{"num_hidden_layers": 14, "tie_word_embeddings": true, "init_std_qkv": 0.0169, "max_grad_norm": 0.5, "final_lr_fraction": 0.0, "max_seq_len": 256, "max_steps": 7482}
MLP neurons of a small language model. Each row is named by its layer, matrix (up: input weights) and neuron, and shows model dimensions 96-223. Each number is 128 + 24 x the weight over its row's rms, rounded and kept within 0 to 255. Numbers have three digits each.
After each neuron's rows, "fires after" lists the tokens most often just before its 100 highest values on Wikipedia text that the model never trained on.

L8.up21:121090140131109125108131149139091102135090151137135123116175126089118113119146131180114098108122123128123103177111122119132180138142164119106126112137161123155143180159107124093130158166088151129111118123128105138088122125090110132104116140129105158133101121166075149137135143133183151121138141159117129126135151159122132122139122103149075158097146148140128204149152124103117149088137
fires after: " \"", " (", "===", "C", "-", " '"

L2.up925:118082106140105131137110107154113106086168108149144133148150134128152133130122161147149103078137113170157087132118144127099109152114130114113111136131128165110166148132111113146120148160178122116150129142115147131131168104156116113106125086120084171150117151097131121120162114122171098130131125098135136151116129122163118152118143099105128059104121163103176113128156119124117128126136
fires after: " the", " his", " of", ":"

L8.up1116:091131117138141122120144150099128156150102129120128118137156135099101168127098137150131109110104081134112108101125126139129168143112189163143199093118152127128195111155160135134163153125153133119117151082105160138129104109138143131115145090115096143150067103113112155163112112148145164068130115126124124171146167103141104164138094155149114135124099112119144122169096141119164127123104
fires after: ",", " is", " was", " 1981)", "born"

L8.up741:152105158136108140116126092121135071154126105104125128116173135085114138146107130166126109148087136092133142109151101159093162089152119100125147099146137106109160158158130133174105151132154150137153094114155130133128167119125138152137181170110154134140104130163104098123141176105165120085136117148134132093128147131151093100106092092109092151075123116137147157126157131104102098113098
fires after: " a", " and", " the", "-", " (", ","

L4.up1249:117078107111176127130115149107093096158096137108128134121163162117152167134164136127116133085102124122169089112096144112179140122111164168128101126127099110105140144161146136148130132167096088158137167140097155135091114089135133090157112110134160102162166132184130092134177132153121138122119118133132139148152126167085094114124095143103086135135136127086154149107128139108128109093107
fires after: ","

L8.up868:110125089112175164082118142153196113140133122116115122125113141087129134148120141100138110142088094151136109112143096105107154116112166139116120123133184155152116088166141108145130140118103150100134138146135135128094120117106130130164143146111160117113103126120077121108136129142098189087128106105133108127094142120159103115125147160128133084136117162113130122141178114079128145097098
fires after: " as", "N", " ", "-", " 0;", "'"

L9.up874:174096094110137131133163102121133102105113137112146125138116145141135138116130112119127092095120119117111139130145118106151131149124119106164120136151158130168145109170108116126101120127106141148095147153125107152102140150153108125084125132158143125173147139148122108102146130141161137127115129141125162133106151116120129127123089054133125084101144076151129129101165124116089148100101
fires after: " |", ";", " W"

L2.up770:129136122124046120103130150161117066103134141137150139131185145135137129157077109132120080157108116146096105156133118119090127106130146121120079110111138156164187112134078169126115150110121118067117114116144158114127170127109133129144114143120141155134061131150110153130135123165169151075117118158143141140161108117130128178124143112095150079126115106148143133106132153122150096096163
fires after: " |", " ", "|", "-", " \"", " ("

L4.up108:165068096141101119116139145154114051159107137093125132122135132114135116141100160146137117108110139116150124117142113158115163111146109142115133109157121127167159135176136158087096105130114126127086140114083154188129119129134134125117103093121126135122103105171101138138106138178154171119100107201121107121125134164106119103137149123108135129109104125155138120133099109125106129155099
fires after: "\n", "==", ",", ".", "-", " was"

L9.up167:135156113098150112105118161107153124142119132129106150122161153113127102133104137127127150083162091183154130131115107119092158132108145133140137102153128129126093100172132113164130151148082111136141149096141108095110152146139165134119166088127127140159119093163073164094152114121134128096121136139125114115140157123136149131110121123090122107088126135089129125138109112119126112089083
fires after: "-", " ", "e"

L4.up869:120087093120133097139149162104146163123139125125145114125135143077133135164113181126131139078105095136154122141121142112114156142137130185119156109149126118153128143164139169127158138096109089132108140147114172139130103102116136122155119097116116090138139154177114150147118090124133108112123134132127146158158137140094165153114082129124165161099128126151102110156147105105141111108096
fires after: ")", " the", " (", " is", " was", "-"

L8.up1134:160145106125134124124115130152108145109137111119124133147136126130142110152110160148111084112077138129120094128116090165105136115123123116108157136114122143169110154158103129121091109167116107106160139099124140136110161121151150110127151108112140113105142155127146165146108108128140130142101123136112151086102139133118124113144135083153129145119084157114136097174143127115108150075069
fires after: " the", " a", " an", " his", " of", " in"

L11.up725:124120123187095147123116101126145131130112114095104149150121160165138169093100110112079090111112113118110133107149111138169122072116158176141132120127111085158124127118149096116182152107152156087136135084107165144111130109097166145114112140079111167132139081135146129141102154152161144108150134101148099114122125108121134181128109143118132104080089106146109107107090147140111084101164
fires after: " Al", "Al", " al", "\n"

L9.up790:124116109151124166068141184166120141120114059119086132136139110126103167137121146118144097139123116089135142142105153158109158128114141143161125139093084155134165109095144134140131125118143148131119154123125108140130135141105132129119147099097106127127127103145118124134118103133121148138105157137128116113111128147140089149127120161139087145142096156122141144121114153148142140139157
fires after: " |"

L9.up647:122042117151122146114115170182134106106143150143112164165139143086116141171142135150137128136112149174141104160135113098123128111113187118137132095162158138169110140166139107147105113172094126158079125137114118129152124113146156117126089145110157132140099086157157145117110129153136140105117138164105122117109109099156123137102155161083126090100151141137129139141114113141144098121107
fires after: " ", "\n"

L11.up986:122114111140086108152130136143109128126117158103139112171152143094172105111114132121165125122148135114126098114147117129125120137117159138110132145121131174156168132133093108105138106078130111131114121155140137155101115125149132183140141151162149125148145147187109071149136142125114124155156149150128086115109155128089084110072180131119127147087141144136134141137123112116168130134104
fires after: "\n", " ", "|", " J", "-"

L8.up36:163157072142128139160137128160148119119158131173153105092158129095136161126094144156109123092119118109083122102147089116132161146116166083149135112124137160138122124146134140121181135135151145131174135119138150090111153133134125143152143073107115147124143121155134130133138115089174128109140159118123106102099179165120125146088109123128113117114150166100145110161157117117121148096129
fires after: " a", " the", " an", "\n"

L4.up730:094128112105127126107127088122130108109128111128144117118132131077148137097176112112087101094155118156116105148176135136114122123155143094139115128127132102146134158099159132087106120145104120152117117135119150102124109156112104096146118136132163123166074161157160070109159133153155103108119117135162146166115085132110123122171129133116137137105146151101170138116136125116129130096085
fires after: ",", ":"

L4.up477:096100105132138115143156119113131096152113156176095109150143157086111155100152183098160137138128111146090155108139092119103143155130159124142073120128141104169148118155169169120153144178113127126111132124118132127090146136128098125140139138121171127155093144129124137144130143082145167050128114154157100141119130148111152139121101137136109136079180122116145179150087104112124146128112
fires after: ",", " (", " \"", "-"

L4.up1238:113115122135098097176131100136085101174114143102110091133115143066105138099082137137140152148065144131152108144107143129130147134133144127114169102159117164083149135183070174110143141168111129154101151113114169126143136110125103150168118148138105117131083111149115092114118107148127140105140115133147121146083110154147154129087101170133119130125137144174146182129159110121137139131105
fires after: "\n", " ", "."

L4.up863:140093125130130131092112105139103078112129115126147159132150144141127138116109144137114110136133124112164111122087094120115133098125177140149146111130092136159139156151115132116101107078119132179080168143121134141084124123126109171129121115087120107155108114150132135134136136141155113124071108127137169152124102177111164174107121130118134127124154133141140153144145094130125129106131
fires after: " and", " to", ",", " who", " which", " that"

L4.up1188:128114071143127126122186135184175103095167103134123106090136121083149179146086111117114138137096133142109083104110142123131127126109114174147094104138144139111151106117137117117109132134145148129138147123133123150151100147095174102142113142104134169082120097155105111125142109144136145112122108132103119123113156138152138169099104107135124143115149095150151113152129095117138109100089
fires after: " ", " Al", " (", ";", "'", ":"

L9.up1172:174143119191121143128186136140146118118138115121134125124122138131123146160088104129126122163096152109135129141104108149119101165087132141136142123147155160116187149121124122153149149106164154090132150076133123135130107136082129115127127097104115131167157130157123147139153092107160150141162126102112079126140175127162114171148133141143108132113127112114144148131102152124095115146173
fires after: " |"

L2.up24:130090114107094097115163155119146081131101149105097116112148127120099176087154204141106129121152109142117164149082108118139146135093154111119105150151162159134115166127160119124106135122167149115098135144127120148074100158144151097116121145124135128119129142172117146123127127141139135118142113112115110143137109112115170155136135141123145134117170163123111152152151063100151133140151
fires after: "\n", "=="

L4.up307:130103124107151126081144148130129068119080130130089120146139139082129161092162116168087107092108101145073121110137129124115125153120151137127122093111145180106123165161181081116123127149123141134138164126126113120137147088131110155182139125078130096115108143132135097129134137098147100116127122150170143174155142166132158138111080107134104107123140136158102151121131119112105128106078
fires after: ".", "-", " ", ","

L4.up164:103121097135094115118102140152086028138110147138063143075111132115100141133103179111160094105116137109158107118123121111096141102153122132138134092146114120173150135154120131118103142128110124084085150096127145154124136137110144118143106122115139129151092094179107111121123121161129154113107134186143097109123132107123099118111139144113150149119103103123126167131125088107155137102137
fires after: " (", ",", ".", " \""

L2.up57:127180093145143085137129135138119129136094151191121138125102147084137120126140114147093105069128125169147113143133108123091141109120133127082141088117196170127130072153106138097173138120120069083165087122140106099114130135085165123079100123150169104149101146118108122127134140104123115121138100121126144132137142168145122100147112131144155122124139146128175122118137139119114137061118
fires after: " 0", " the", "-", " |", " (", " The"

L5.up510:149124113119115143134121129148168076142155102093122102138173128119093135132118090142143134145150121113123130121098178102104120110097148136134139099145158177111154127138126106167166137109144079098144114128128133126113165128149143161136138109092110135121091156148127127130148104158173113155127137097124152115103183144159153160075106143103146113123157160121130152126162090085115064116153
fires after: " and", " a", " the", " The", " his"

L9.up606:097177105094129128169185141137125127161125156113096078160141104129170121101146084180134080135155100119141131131152152146102118120149127162111158149099113110143167151140132097112122129166120139110118085105135154129148121129156134140080123084117114114111148129162154130163119122121126138137140150139132080086115171091146100128125172060135153150100146125128139127122106137084132113096129
fires after: " |", "|", "-", "Ra", "ed"

L9.up344:082120107104102141164184107152132120128135123123122107152165117108134151150113151173138157122107115179110100115144161123095096146162119146126127118113107127109161160114118100142139111157108103119049125150099172131150106080092106144098110098093118152171127140135094092158131157145183091122140095118148097136102092116104126160090157165168157146119111148178151129122167126081148126164117
fires after: " |", " ", "|", ")", "\n"

L5.up794:102110140120112121096131141086163088162094101143144148134123168075119133180117142132120131080107109181111135100071095147089162112090143141101162099133130168141183129135101161120086095142110142086104175134107125115124114110114155149168137118140131145188122124116110163149153151135132133098115096131119103144135154146122107094166101132080143118112118140142095172132123091080113139111088
fires after: " (", " ", "-", " |", " =", "\n"

L4.up442:128099117135129169136115127145125078103145129132099161128134149111096148161169134145147103119119112120070092110143113127149135096118171143100137123124132147125142133197147111157112165158155107137118106117115121123101146108114082167134133104119130132130086151122087101134123116126189131101102151137158092150103086095151166154160118092109128123085112173159159123129166124117136083127106
fires after: " the", " of", " with", " for"

L8.up35:102126104119144180067133158150131108146134153133149131123112179128158162110092150144142113116114104136116109150149164109083129079131125157145159131124112114136131132121088130123106116174077113170083133124109139141118148124144142153110141136100141112152094102143148135114129105134139186121113086117154137115111124144107141133138141140142095169068118124120135146108080064099162152096134
fires after: "\n", " was", " W", " he", ","

L4.up350:117144080107127110136145102154090136105137158088113134130126145091123109141183123138095108130126143178158079103144165135140136145100150092136118092154118151135117152130166133107164097150103130152153154136131182142118148139164139142156157153135129099136134152127133061117135107149153088146135072142139134147122163096126084180152128121092122122119154177135180090158138186101145132084109
fires after: " |", " ", ","

L11.up190:132140080117111153085140141155083102068108135111140106119108091128133115124164147130100149144110105206147156150130114066135151113135127100152085130159138129146144148160111151135112151085111137110160177121145121135122123095125152121120140143138125120160118148105102137103125137133174145140117121115127140131090119120137144165127125088129140110096129099146140132101139129132123141128092
fires after: ";", ":", " |", " 0;"

L2.up614:156137131158137121112144090118115121117131103101108141094122150128115150146144147137100121133111114125125153116107126118072139187096151097121147092135099170133146145127112128146205162133152132116136110094131140098143117152127170167102161118119088124146093121133122178136201101122131093104121154130133106132101154109088123118098118105136107161118104127098138106129108126114102143131114
fires after: " the", " The", "The", " (", "th"

L5.up805:122119140151131140109124112152164068128127109109119146159167168150114102089102141135113132112103114130120113127084098123127161138125197127130089135136118101123161140144136143155179110143098098129081152118144141138129112117125129148159174094083125113109141150163118154125166160136138155070090121123131114119124140115121107143152137135130106126095155117116140158094090118133132154120103
fires after: ",", " (", " the"

L2.up370:092157147177104133152185097129130132102095103097102133118102129137116151163130155139109084130108125127090165111134119131143114149091134107118153123125125170143138108103146150134141120135148129092108113115123124126092184146139131132122156106126126154146090115127137140155111128093127135126171115164139077111117155110083117157128149115112114091134096138117141115134124121119126091135142
fires after: " |", ";", " (", "-", "o"

L2.up792:149096106149095192131110128174072097107120109145163122087142127089165118113140123128152132102114112137102127170125120114122108108139122163116122092143148207146145119153121124175156111169137149079145096145127131104106157139143144197133138143120153112094096131123136142136193114148101143139146109136145132126136140172153114119121144088113104066116163148126154137095111110133126151102114
fires after: ".", " the", ":"

L5.up77:122112131118104127138168127137105115158126127124116110111120167082119128100109109155097111152124120132120151123162089151195120126127140141148124141110126142150129095149103179109141108138077138122112161093116130180112127127095084145146135153132135133176157108146124146158106131121096178090156128167146140127107105111095138121143171134136178073113119125087156157136200109080118151169149
fires after: "\n", ".", ")", ",", " |", " Votes"

L9.up639:117129115119092146129147132109110145148136126095113117128131157105088130094138127133146145107160117101116131129134136143111131153113109143103146106100089109147161141147141100135087141107137161159095150082103143098099212118112119124126146117122101149165077147141105147096175117136130101138114136139113127151145131141123095119112069117108113131093132113131131183139129132105154106107105
fires after: ".", " John"

L4.up955:104140103108071125102110115125113126151137142143122142104129102132142128127133159115125096133149121161135149139140103150159108149103151149149088122110088118156151132125082154154097096115132215111114137102121122126076188152081120128110107134126135112133097120173116133098131125156116092117124145166150128104130148083099116144149104106088126096069098091137153163116130120105142120144105
fires after: ".", ":", " —"

L4.up246:080124089149150107093123167096139118122132127101111155113118138088116188107123125130157145129116090147104089119109099087110150156139145129149107102128147172165167167112155151110106139126138110147147141145106133152108111140151100133126142098087139166141103120170119125108155110161144110098093137140114111175125148131098108158113089105136108127127141139096121156163129094105142138141114
fires after: ",", " the", " a", " ("

L5.up24:136114101120131163121155138097114109144153130133158128144132144147139113143090209119117178114154091180169153140125099147158145141121153127148159162073128122122150158136133151100135111127113102104104151161140145157155143136099129130091129113130124131130161134130100149100112168143111139114154169146147119123142135127127162122129161101112099092126115154093146128136116069107132173130148
fires after: "\n", "---|---|---|---|", "|", " In", ",", " For"

L9.up980:127145086140084137103146090114118157195141120115123130166104153126123188127140149134149101140092128128121112098113124128135126144115120131079161135148116128165151160165131081154152143128137141145139132128132150183151153123141107211108182137124114147161140161143143121121133138132160105121101089148123118148076139112112094095136129104146101138129099106120132167114153123136117115124088
fires after: " the", " The", "The"

L4.up84:088158114123109155117106126165124097139164144147114139110116106087124109077125155106152105138080157168135118106121137133125087118116106108147111117146094158149123143156087142136086128107136144130126133127110145151092106144135116161123110122133166131145064098149122106111118114122135105144141108157150157147094119083128138158141129147111130132076148128120167136126197128105159115153101
fires after: ".", ":", " |", "\n", ","

L8.up889:134125137154120126110111109105121134124150118128128159102171125132112159151093137201108095139123130089129108124140092107142153165109118073125121122124172172121099176158173129124113098126113115126135104146126174107128134151157125154114161132136136152113124125156119180124109146116136154124114165167140114118118139101110115139123142119148115093105127191099174123137123138066149152099126
fires after: " |", " the", " a", "s", " The"

L4.up204:121104113126142109114111151132119113152171152128113136150128156109124143088126153176105107096134118151123112116140146124133166094112131111094174120147161116100167152165117108104120091127081137124153115138139136180106123109151129131148110152132111151129118137113089142162119140139133117149124092127142120167132126129126121122156117080116078099108101128105159188121160111100119139107127
fires after: "\n", " the", " a", "===", " ("

L4.up1028:153150091161118120133135142179123078139106165138069108071136143082108103135151135124077093109152123154121091101124127101148168125150137104105139085144147145130173074129149154124133101123097108116116135102132139125120110158112153103132150154111142092134101154172073160106134115154170111116119108156131095131109116141122139131118158110178126103104103159134126182121140134117149092102139
fires after: "\n", " (", "-", "C", "==="

L5.up845:136145116140134094154130120170103087128128102109151112096106135101117140153129177110107139131164134111107128141147161165107121149099110123102129133143110146131139168117108161108154085146118068118111122122108114096131120148114134084095085131138146152124075130162078142105078130135185099100126117125142116133115142118141128163139101073141115120071151155121139121078165112143126161137110
fires after: "==", "\n", " The", "Early", "The", "==="

L9.up1085:128125141139131120126152111119077121109133120107150133137128208125130154089132123142151064135118134138070111133136131098170109137108120118067107113133132145145124177141151073137162149133119090137104110119115150150155164126110134123116131129112142143108110144146117109142117103141162088109137129096150157165107108125101132151148157083140114141141113135117160120143114141119156090114062
fires after: " the", " U", " at", " The"

L4.up460:121103067107089159096121123166077118141144099101119134059111172135104124122083136144113121082112122156146102119090106109194128130149108103170148138112113149172149107135101137118120108133127162101138175083119141166107139125129127160152120118116115127120107115175108117125135126098109112107154132164143092105150127153108130135155159146125143071100087155121127152155157091113141142154184
fires after: ".", "\n", ",", "|", ";"

L8.up279:151140120112131113103102122112166108086117140133127145139139133120154117134123136142111097135108127119144081122163107112104143124125115152097111085120134180109133171142133083154160141145145145134138090142145161098084162161144139125109151108133153154092110171124090154114138118178138116141094129114142120103147163108145140080087130124125143099140085155129130104136174130062122142082097
fires after: "-", " the", " a", " an", "s"

L2.up765:121160154152154135157157153109120090140136124121097119116113141135130128122131136116127116128086129144133129117088132119141170132096148132122116112159142147125116126135149125165135133129105133126142146118127089159082120155159127168131142113103148133150108148128163126138194130088142116114130116172111128143090102155125159109146071135133102121115164156170127127177125072120155115085128
fires after: "\n", "=="

L4.up1178:119138126146127135127115089119151087120134152126117111141143139133116155132136137158131099133123108142103157122123142151095158119136110111143110101123142128124117132093125140112127103122132188158099148143119134119119146133142123160073133144132135119149132188111118154119170140099176153131144108107147140144114158107148114108158088090204109097089140147200123136116159141110130154120106
fires after: " |"

L2.up378:131189119154153155097115101121149096120143122126126130122109113131148141119132161145117089142092109149146118118136086134120102125095128145102112109151108162135196147130118136125158150114165088037144128110080131134132128132121156123121157115119127120103146186128126162151139139122151112095117123080142140107116165164132113118099125133121128066140108156116159103128101159116132162109138
fires after: " the", " a", " The", ","

L9.up820:173160145106126145152102136149127142110138106137108140112134118090112117144152163143085089081087120129103109123128143096158136149092116076118092071164140165138098149140148102137156139136134159119158128100135151098141145144145132152117164103126101121125135141134120137152151126145117120101149146125119186113092110119103147109143135083164109128089104128152163147114147139140114084110133
fires after: " the", " a", " \"", " The"

L2.up330:078137085160106125102188168115093097113102170134152114121140160100133136118111127139105155125139121106101090118116147131140123134139098101133141127127090142139150146099147126092177120113135144153108143080137129148142137114111113136175112068139124149103073175145102158145151130149121149079145117158134173141115123150124149153130107099109122143130140133133145153129109086114134116137168
fires after: "\n", ".", " ("

L4.up97:110136134127099134118147133132167126106096118144138125122132172084113143122128120131099120173121124163119142118140101122094131170120139100142132132137134135134178118092094119139087106129143164138118169080144107140129138113108126109094142100100122179142109182119104107141120124121171146125176130138145093126109193123120114107096116087119103140128138103144150169153095088110134137102148
fires after: " |", "-", " (", "pen"

L4.up557:112084132158106098102109107136129087118113119133100155116156146110137148133138127117108123099149114160131111112124089139097123156105137161100123126131091143117152138187120114144132087125132167120126110121128184134121145142094110084097180124104175120122145180153096148128124133138141189081148085160137149137098130122129130146179143118166087126097169175118135168110163094113160144128117
fires after: "\n", "==", "|---|---|"

L4.up1022:080102107110133095113148091115121083110103144134108124080112169127154118123138167118122124071113115167135150123145119095150132115135116103145097165101095123182114153130151143110126161139105126154103137103101140137109142137142117109149110143152131098142098159104128096108099120099125115116134088181167136150137110123127149141124118149127095110109123166091142176172164131135139088133140
fires after: ",", ":", "|"

L5.up1171:089143109126096063131166160110091137184112129118110113123176125151123124122176125122147163122166129141143117103124158132142136139106131126144099117142087125141181153116121122115105139130131152074089128105099120117107130141126142105122088115109119151139071111153108134101101109152117137123120136150162143129142144160085102154100094148073128148136114146110152140127150124098193088159111
fires after: ".", "\n", "el", ";", ",", " However"

L9.up333:117112115197126104108102108146118132117160118119125153118130141114136155113137131156098108104103107125137137111167111123101153152134143141105126107156144195152146110169139135133172142166147129109122137086142181170123147123134133159145178126031146156131111155170131109128141128118164141117162107099203122132116101076122105138087139122151119097086108137157172114132123129138128132118152
fires after: " the", " his", " her"

L2.up1081:115112151121137148153144168104108091145186160110102117115156145124116127136132156144122160130143125157095131141109163099135158114101151158138110107179168141146144139148168072122098147123133084117146130105119139167113150151153124101130107133109161136140110109128094135109123092123152146163134107110098103152111148137141165154074076144106086144148114139124116147182117124102148088130099
fires after: "\n", " p", "-", " $"

L4.up1246:125132137149134110131138087168164133071143095154143140111130180124148127093117095136100116143138137166122122114114100148074108138149133130142120083149137118124148139187113099135158158136162150123152106108135157146118140117101132125103141093088123150086114139119145133096146129116134095079131086109094098135104119174148106142132089114108136121075115125093153114144114150090176148108166
fires after: " Al", " ", " al", " post", "in", " and"

L4.up578:124123092120077171118120121104079074119111137140084115067164141074112139124093177124129133096132114108153149137112119149158177125123142179151136124117084144132173167116115150109117110127142120077094146098098132114131114128109115147118112094110134168142121125145132150114126103156136161077158134174140119134108142132116100144140107123108105101126132152116123167153123087121130173154109
fires after: "\n", ".", ","

L4.up306:145106118094118112074144146115122138139095098127094099125157165090114166133164162131127161110126086142119147110089085156185132152111122132115118149108088140168163119138103149098096131125133125107105162139119122149071150146139132122116102130133130107159140116164112090161120104118122101112132117179123155128109135107095141132141136136111111129117113111138127158139158105119119135134078
fires after: " |", ";", ",", " (", " http"

L2.up1079:081081128155136139087115156116132049131140125102129147117154128131128134136138148141150080110180120149135107114127109158089167151117144104103147140144105137114174166156095121129086114134174142114118084151119122115100152135138097106084099092124120147104093161125080116151109143117149113072090095134161109165143128131135119139123105121132096108139112141127117148099161116125119137136154
fires after: " the", "==", "\n", "-", " \"", " The"

L4.up703:123084136144092145117104138165148123125098107093113155098114163126122103110146131145087142107108110172126120127133074138135143163104160144094103143112089183146137175136113100124132127124168150150121096120090169167149149131134155099090161094105074129083102163129153129113127150140103104147112097123159140104124105105120148141168158104122100132134098161131169129113137097105131099096113
fires after: " In", " in", "In", " at", " by"

L4.up161:136124090098126100084111119131115057109130127093127105117125149112144176128135134109127119116151137146158086108143151124141076108135108142111097115143073123116135163104165156133119099111124102148122092109087151148107139095141127138084106130114158140129105112148119067139157140127194120097106147183151140154146136121089105130138092134152116145112126114129150163117109141108142109139104
fires after: ","

L5.up284:128129114146139145120188165117126122113123145136164092167141122155134128106095136129156134158171088148140091149120097147155128127092160160127142165118115156150146156150165124103119108143120154166174150116146116149092183158105143102124147156116121118114146182115134083166143122137148107135147132165120132154090155140136107109113140101141123096112159115131156114165097127122138179141139
fires after: " |", "\n", ".", "---|---|---|---|"

L2.up891:139101054157124152070141103141134080164115139123153149108147136141147142131113129128143139101151091137135093131143141103087162131151136137097146111105138142126155142182057116114133158128129108129101120077108143116118114072107108103081142128126143162127148137149128107124151124170131142083147070134125140102163116150124134129132160115146142114127117112173156141073136120125143131140149
fires after: "\n", ")", " ("

L4.up435:131116129139115105108107109157070087141107160142090121150160111114119134114091150091119148119088126149145094125136140142094155106156170096110138103165155145147162157152115158112161121149109132158091105127108128137169104135141167138149087136100122100159093096177108116152124113135112128149103082127114095128100136121151101110127125095128125116115117099132120149107171102130121136151134
fires after: "\n", " (", " \""

L2.up356:131106132153114121101114121130160098109129123115140107132180159133109129132109147129131106161088150140164102175146118128086095107087130160109120118123162145146132163151120093141117122108130114089108191133147151155154166106132170154125122153113177131137137096157127141115122112157150116084097093085089148121131089125129089154107124141126146085091115132117139122102134094082133100128135
fires after: " the", " ", " a", " The"

L9.up1072:122106090143096110107144140158109108103116152116143111115146145089104168151091136120113103140108140101161108103118118120114101148109157116099141135110103163149147143180096122126110110161103144121096102098127102166100110122078151157125119124137123144125077106194123130120155108170156135115157161175122150119125149131132156164134119117112115126102111149140124142167188078123098138145145
fires after: "\n"

L2.up604:085091099132109124103127160112116111094101166119093146113124186139140179113103113131090158130125137145164088139171097094096110130106157113133152121091114150144164124158129077109122105142108121108129130119139144160117132141161125128120145121102163143146055124138126093150169131145138126090087108166119130152121133164138148138169161141084124174143133109099171150097115067103129087115118
fires after: "\n", "born", ","

L5.up189:159139115148108128119118119193161099079130106099124153068135125120118154129136146124109119104109112147124109114114093151117131162116144158123138083159125189126105169201100118132115161158137107125114153127136115160162135141172149117100155111136128114196141135135136076129120102124121105134113092118137134100104122135140116150109104108104095137132156126141137133126133123128120153065137
fires after: " in", " at", " of", " to", " on"

L9.up327:099135118087139164153156119138109166133129125154086107139159139133170124128092166177114143098079121139102143121137130149144147170121096155147086106112115125148143127130166158143198109118159123136121159113124133110113120118077102142156134097102105108130119152129124116122164136131121168056117125129158140147160098106108085117115085161114101122140102129106155169164166126108150110132107
fires after: ","

L8.up270:110105161104107113139109136087143130121170150109114143124133156120129168095159159195125144097123089114145058102121145109161126140137126107108140135124100147101135154188140088123124123114088183182119118090137150103125131094149140171123158082149122139124081145109135105128128141124092137107135180132124141158118121143153139129147161132118106115095150145144120134171135157115126104097138
fires after: " of", " World", " American", " Party", " Roman"

L5.up830:107106109137144140164149175151088140175135125099124118104113125073124131163049175138141153124105105174155113108134141139107190128173126163151165106134098108116146107126097153118129158145132130106092137110140171115121118094148101099106125101109105178114101128131083133143115115105139170077121119149144096111095142135135135144121085135136124083115106116136157158148145131126148143144123
fires after: ")", " is", ".", " made"